config.toml
norm = "rmsnorm"
norm_eps = 1e-05
attn_scale = 0.177
z_loss = 0.0001
steps = 6489
MLP neurons of a small language model. Each row is named by its layer, matrix (up: input weights) and neuron, and shows model dimensions 0-159. Each number is 500 + 25 x the weight over its row's rms, rounded and kept within 0 to 999. Numbers have three digits each.
After each neuron's rows, "fires on" lists the tokens most often at its 100 highest values on Wikipedia text that the model never trained on.

L2.up90:479474537490445485523508527476507496443509534491489520534480497489469542483480486499499455431512488495492498495518475508505513497477479495506545482519472534490452518465532492457477498494462518509548508475520466464466512468480504488518496512538450496474516473514486523469447529499554515492493502490499510522509506544512502531537493476494515528534551486513520479511534488561513521477506516500528513483521487468525513526491566475497499486499507472457501535482525514499509492517508469
fires on: " Total", " res", " br", " abs", " Turnout", " sh"

L5.up523:524506471530476517502521478509511502472491493480566528517506508518502451477539490463493516515527501513494524476470527512482550495534473508482478529521534541505464494480523466516520508480532526503479477477496509489535460522481494460478514513487521522542516524549501477513496497525430525512528527539503540475506453515510492529550475490512504463495481520505501527520546516489502510490500511488516553551504514484474488459459522479542498458494504437507496492493533505523497475503533477
fires on: " team", " Team", " Championships", " Spouse", " Gar"

L2.up391:503475474493467457475492427498483504473503473511472500515500528493517470475476459509508429474430490546484540508508478517550486485499483492496491497503537478531480495490514466522522427494501523476467484488496478517494503507507494507521465481490517512478510536537540510505518469485486456484487498487536508518473455490499479502547471529497502472505521518541492532534544497479491490534497528522480536506523525525461520523481473473522531513539468489461485500538511523505511493488479518
fires on: "50", "gen", "15", "51", "03"

L7.up64:440513511484519483477536459498471520502454513512487551500531488499443475498537465503466456514506501487528525496531449492503524529511453508528517544493509520476508496446472499486497515459502501493501485483482477466498506493489489477517530458486551504499495472526476521547481479472470519540520447485541499466501489504508501432525526514516513498512490485493491525496515473541522483531495485512525495471518519540496496516534496527490492499577488515496487502475545521487494502510490543
fires on: " f", "p", " $", "w", " w", "f"

L5.up199:490528497528451488520503547514468519498522519475479505495542522484436521477491510481528511450504481482498487488501491494548462470460532520502536460484547545475472510474494505483503472497486483497509459503542476442491502520491525519486501501528496501520526486558510513505495474534450514483442512491509527489529498497521486503472525472499521474452479506520486498510471518465514504529555516444494516471483459491516516498493503502504492505525561498521538482520476499530505451517490519
fires on: " de", " en", " le", " w"

L3.up356:500452458510487532515466507506531517497532495448580515475483509463514506482528499515483503475496493533516501530533495458512525520492458494520544476504534538486472460489490456509505470520506507478538530477497502493502490464497524512517508524478514492537500517495491503479525480495530464499513487529499520538477504540487490518454512486480465472519447510523483459524507484518491480535552504496489512486519485515466581465507470508455480551528468487518506533489518509506517505515532506
fires on: " el", " app", " ass", " al", " Director", " vice"

L2.up356:537500483517536485538476510466500490491515556490534497494462516519500493511475506512524471491517470498498472516506541542486533474555494504492441473482471512451467530519503501503497502515512552507502508511495507413503483506487474505521498482497450496521466499478526472482489466553518448490493504494485516553478510497467484530509521527553478476521473469477466516494546512461534499501467472494513506510525516483478486495525506460525514473536487479526521498517513512542506503494491451
fires on: " Mi", " Vi", " Ku", " Nic", " Cas", " tri"

L7.up542:458485503492515493489497513536481506514517492472482518462489507464507513490510507484478418539553497501483516502514502506517488533498540513507459497533458476525462480485501457514515499514494508497521540502532466504484487507496505482495475494502559485504536492495485505479553556548458519521479486510494484498486515493471512505538510501507475507479506461466497423491511470535474481520473482504514502553468497465481494548470503507502506470499527509436496540488492511450550526510488477
fires on: "0", " int", "3", "}", "2", " di"

L2.up626:495493462444559501475501456473465484497498471463515502507512499469487511513458503495464464492494535482510487490510472523529495503502558492494494515507528510532522496514448510462526510504551475518505511509489533481505463512535558471567499476506497512495488524518470498541527463523481482447473462485520454495477486505485478514512536526512495538491469500471503489507472483517510487550459487520489495538494523481512488503506504556521478496508483470494525492505526546541519491546530514
fires on: " Ne", " Russian", " Georgia", " +", " sea", " top"

L2.up118:503533528458521517501513500516496527539497515540467574518506493515496531503519520464520497543505452520504482496484462506500507505497506540479522480529527487514522527500547493511517445522513486519486487505530485510506486518511479482498521527465490485537489487457508515547514484488549454493485450486455485496529504539456525479460515480480488520493512497475501489565566512469509548496517490490490511520511533489449485554493515489523499490465524488477467499500548521522495503506525517
fires on: " also", " then", " species", " usually", " often"

L2.up494:527450496498487477539493456485454505480514517535507496475499515485522512513495483516478515480458544498472465529542503478470456516511517490517534557505518486500467536495412481499477514493487501506466510574511461488471534490494494515511485564464469478480516494497522486497473509498503467504467502495486521484516484494475487505512496494504509491518515486500494479500453521551511513487540530491488522540523441485468504486484464476483484485464513498460497507522526508495471523516467446
fires on: " chart", "me", " sq", " ju", "irt", " results"

L2.up475:514490492479529553477483494555477497519504451511502535481551472506478524525529470511478476476536526521529504501501475504474554473496460525530486530491542497461499520528448469485459461498479483512489512526474519525555469500453548515465488530519498495466506506484530517480531496479500471526542488501495517493489477501517481463520523472539456508499509481502491495514489503470484454517503483517475476458506529481512524460478477482485519435494514519504505464506517521504521506517510459
fires on: " died", " ca", " Bronze", " c", " silver", " Gold"

L7.up605:490540520513472453517505509465504520475485491501483523535503501491443500464453465505520495489516504532503501491470531499483513524483500486488495454488516495474526496505518521455463527486518519549515546533519478493517525513478450499537465518513442491458502486487500535479520503534550472466499531477493455504498487507487503489507511509467455526470514552512527507541505474461507484562462478527472515485478466517486511498530508464520527494501498523475544497561518481521497516485502517
fires on: " br", "′", " Ind", "19", " Ext"

L7.up615:489450521510484487493486497554441485528485503486494464461529498515464480516518522455522487479499512530462495525528493531474474520483496477469504478502472502503511510508485483508516498493520471534478514502509485493508508494514507509514482479549479531504478510499455516510488514542500462460479510514459532567526473476493485518499478476456491530513509499496532420478499490556487477555508514502530517481501453498498489482439531522466487487493501463494522452556512536510524514485492503
fires on: "=", "d", "ort", "s", "ss", "ach"

L7.up525:537471478505542513529539500546504434499493497514499477517481522514528501480518505513562519494495517486516519511505488482488492537544515509557512563517484513508456500518497486489500476490497480507477493482493511439482505501526544509502493507483557483530505437546460508489500432560486458503505504501464535518481483524511515502495489546467510518515487480536500485503511471522524531495509496537491460499485498489484501475481505472450501494525487533507482502490548457515471526497508498
fires on: " and", " &", "ly", " but", "y"

L3.up550:562500472534483487526503520510488535454512490525497506583489492520510503531511519467498516481454481486472520447517523503519490515477495458529518505507514527502484522466520502481491509514513467486476493474475525512511499480528509472519508484460488519496475514475460534513480514476493528456468552473502492558503496474510440504510462459462462462541511516523507498526502489512491509506519522475490474517492528462516583496497478511508492496468559484505495460513516513483512522493506509
fires on: " mm", "well", "les", "ving", " David"

L7.up612:504455495507462541460475533480490508500562505512518499481538521502498470458526508543478486492516489500493490527471520460552477491450496497486470514534467486520500439449535485503505487530456441532532520516504490463497512517495526477495483507511519498467529470503494523527521480502502514503485515516488549475499502519497467504465506493486472473480508437487504516498520486524508515516495519499540505481553491535485509536489503464530538524478505538534521515537483507488479512484453545
fires on: "t", "g", "f", "d", "c"

L7.up185:500451479474527566509487502519466490530475505486508504522486519478510465489537486513498510407532508489531454493506539494497512504460511527471514480509520473509507497487475524458464506526475530469487512501463480471517491491491499540494461519460498502483522428536499496493456473486487493487493499550451474486501487480466486506508494518503508507488490468545518496506506464485491488468473486452476486479474495549458484472434495503486491476540495511499516495482479457491511508507485489
fires on: ")", " 1", "s", " 5", " 15", " hold"

L7.up596:497491504506498478452534499525501538502527516487466520477473494500495462493487526516478477465489493502499560470527478506505506484480488500501496473498471540523496480470503523482440488495526487473485526521515484490503484528469500547474482526501497501542505557477458514509483486504466473464458523488519485558515483494492509484527487490440500511484551431540506488515467525468484498459485506552510489510548478500469519477543509504492479503498507501466531525480488505481496530509497579
fires on: " in", "=", "20", "u"

L7.up97:501505516497513507465470422525460534487541497530461490483498494509456473551485492485532472443499525482525469488511508518492512531521507512483476493496507504525515495518477496509493490511494488493518528535498470475479473507486498389489502467524513485469531530517511492474506491525445514470462508493521506519454489483501484497508537526514502510517500517518497519493531530504519493538501516507516524474492471451530504521465496501499522513464542484517450488514520537453513475522512453
fires on: "pha", " United", "elli", "over", "uc"

L2.up593:511525477495483482532462474522505478490523426518521475558520525508477491513478504511450454511508488505470526515471501484468528480465478500566526547481520510466488542498515492447475488477485463504492502486475504510508483504491478485502528510483522559511506549503521542517480490533501519495497537522536543493527518526498506507517475481539464435521493473516444494485548512498479491524471488502482512474480519545493490517518515485500548479483506505503513504512514518472476490468528484
fires on: "mo", " ob", " said", " some", " Some", " spoke"

L3.up353:475496506542478479499530449518507528559510479500510483541529508536531509465470480511519516499481481497465517444525529490485502523472511516472546501471475480470517485479557499475502444492509531483491498494515464459506515533496555500518519539475469466545477531543509543510509503538467476486486465517503520468486500519502471484514527516469486491462485468520482476496469502489524518517469500515496491504564522477526510482505473484474496538493521464519497445476501496526495512503527523
fires on: " de", " De", " Le", " la", " Scottish", " the"

L2.up457:528480512503507529491445496507474471460532512494527484510487470503483538514539525507559471499505504476498500518524435494524501523477522506528510477500550492545493529489533527477488499439493503489528470478537535492505535491482474475519529471495545453529535501510453475436511504537472517483513503504489515479539487499542503502496485554534460504504482495465499520530479524539509511509509491454470475505484469511516487494490500461478509521498483530448504484487510542468498476504515495
fires on: " Bo", " There", " gave", " sm", " Sm", " me"

L2.up221:495479455487473486491513471528495502524564489488525538508524508511470506527504483519477481528446500481437539464476526501556454473492514523493486466533493494533499473530505477502519492509496551473535489475479486469561449515459491505552483500520495505480515484498489492478471534512460505497506523526519504544533491489544501538516501484497513485484521505513496507496466515541439494517535523479508503501489531484497505525497522554498510506456494530509497457535481514501508506511543476
fires on: " Pa", " Tom", " Fil", " Has", " Jes", " Eric"

L2.up466:530514487465494485524472478510537521449487484527565525498461534470472488528528518506507473515470535478452517525544511514498531479472483505476482531456523522540474501497496541460503465463493524496480513536478476486517502497512507479516505481475537487499491487478497517498522496484539461501520525466464532506508468480494512475492519497554484526519491513524506496536492504522540498512487461499512525518471524483487492493520481492495467481542473463486457520524460561510493542543551499
fires on: " El", " el", " silver", " Cop", " gold", " Member"

L7.up253:527504499521470490496505498507517486536511574458495521480523502455489533472534486493516486507519491476522454495515508480509458519499498489462512536516493538535513525444514505509489431470545474501494489523468496524487492497516513484510514473507536485482472496516467519522521464479533481469488457492538499519522430510500541446518481491510514536493491501480478474495486471514462557520531493477443522528469523513530468466496495506490465517489531525465513481524526513514517512510496506
fires on: "s", "d", "ed", " him"

L3.up463:560461531521533510518510493519490509487511510496498519488517482538491502502467507496451513488445496524505535499483488515490491425476483444513496474474465498498504531501458485502501504520496473508515524505514473458530490491495501536495500520481464465526533470505508482520458486483517502482487519512488497512561486467481558494509532498454493493540493494505556478506467512503478495496517499504489526494529428502461490470488464470571510511513490530467470509512530540513488487535465516
fires on: "mar", " up", " su", " mar", "Har", " Density"

L3.up588:487474455495509504529494506507483516486484493520467510563475518513510493545532481477500466500489563512497480488464463500467479501483445437515533518511494488487489539464498516449472486474504496525506530503510523476536458530502490491508520506475501538507545483531470488533499495466493497509482537497512521510532455503518484452531461428502491435511503483462501524473542470541487516512479491518472531481508513474500511487490538468503507496520477460512495511509476493524519512478496475
fires on: " up", " living", " United", "–", " exchange", " faced"

L2.up401:466479492459478507517497453517468477518519494530500489509538533480501514541504495541459481498440499531429515502530518504523522517457489506458536525542535532491437492524498539516529495489490509487529485509514454480509519526503528532529499500493468534519462517543508460473503495537516526508480489494522507528495529499475511506501484546541495519474518513506504507493489497500522522491483514506510486461473551471523472506513509547488470515511478494487493460553545497547493509487527518
fires on: " Fr", "fr", " Lu", " We", " ele"

L2.up0:534456545481506502478468488493492518499519499495510472509527511508488504502459517508554498451478490545488511507506496536484522447493480459531524564519485475519480481487528460479466497511549453494468484527511493470512511450507520468525484497505496463492527476480478545483507492519524505498502502508524480495549495511495489497517483568479543535547520534492470533529526449480486502501486527489474532494512464510554499537477439482499518497481516529482462499505512504507512509477502504
fires on: " lo", " top", " Apps", " ri", " impr", " bra"

L7.up589:479477440498489520522464511506463506477502469514520527494526510534443522510515566550474461506497495503489550485512517498489516479484520518545466493538515509511532517519518502503466475506471503505538442476460511523508510494504485515462511498501477518539544530499517449484498486492494494512534502577517479481471486464540524488509524510524489493545492480530498478487506482515518485457556474473505526487459456472531538495480517531526511507489519502489504504495515468518518499465505506
fires on: "–", " (", " =", " inter", ".", " medalist"

L3.up186:504549496500537537457508521495484498502513500453501522465482472520487506488486507501486486527471515530486488475522515492511518471515522504521484525468491485534552464489496496486481537459516468526468506510491512494530487501519526537483523498505515484529476530502508495503471499479541505512443507542498505529493477481476514533493512487502521470460497509503513429474451494524479471506512501447535496462507492503479483523505418497461503509531476468491460532502535510483529525516586500
fires on: " well", "year", " /", " there", " mid", " over"

L3.up334:484485523538518515516552505460466547541522481523511515532475511495478509486495522488514506478496490508499526481535462528564483520558464525521514489493498537505502464503503543488569491499478483543512502504548485489503497508469515486498513484528470505491512529494516498490498491498475450532505511494484492482511499463522448512496533455544485518449469563527465508556512517519477463475519565501485506468524501519511499467472493513522498510481508479509510509495479509500482502482552502
fires on: " O", " Bo", " CA", " Win", " Bi", " Wa"

L2.up559:530484534542529516517511489493468499484523479476492496536496549524506476514500517484538523513500491494507502500537526560584476547498503438527530504493448507528493452503531492475477508493504443507517481506488501538466475502462473499479522475454505498523502484495475538529491491519508449511491528496472534514485513485498516501487510527518512500490476507494525515503540451499479534530504539480512481522486540510499477533483441519515545505505553491472509471516502528520505506515520527
fires on: " down", " available", " released", " main", " out"

L3.up58:511511506525491491470495498511462468469505522524495496543465527503460474500505470455485507439506500529468511484521522561505451473467502471497498508482533518515486527557497500505501496524538470516511483534465471505499537485479454469475520452516509488513519530502504463541521493494480504514487500508473469486506475504474478480504488497490516538482505507486527549494504445518446462538561491505509505491465471522490545545460472487471495486524471471521517506498492482502476476482546511
fires on: "ot", "at", "imo", " Ch", "omo", "oro"

L5.up233:544519505507491506504460502500497549522518519560493559501518479547540486516492433473508484487493495506465516505511514500536491509467494536486498464498469526510501491491473490482507510452516478483492445520468482452552512493523509515509508536436518483526516486502504480516464481495504498480498499509460502512527501476497467473466464488518508503479496450526473529517468509486491538500551452521482470530532508465477514472484504498515505509480518496511527542543537500477501455507544522
fires on: " G", " different", " among", " various", " many", " derived"

L5.up556:486486491526512472477507478517491478516518524511542533479495507503514494493510482519527514523517506516499500483526501469468514514481490506557515473522502540520470482525534465498492452493457498507476524500479426465488528466487516480492500524509469502476545524507545516527476511495559520529528507513494463484493494517510504400443498492490478482494525491479533487496456492485496483490512515497531505509493557507514546450513478548456479502506521511486501466513462537528501526525502512
fires on: " $", " h", " el", " El", " gra"

L7.up344:486535493505470588482509512511500470511529506465476469520464455472525510478471494509492485506481510477490523526511471526456491483462462512478518512504483516489532515480477531468510499495518503440486555492496544456478505511427505473459482492526529551506519500535487502515506499486482497517502437543496482505495546533494483537530509514504501515495503507513508480539510476507476466539511526523499484479509487481510528549513465526512483461540484516481483526506530532507502461496500503
fires on: " by", "\n\n", " of", " while", " from"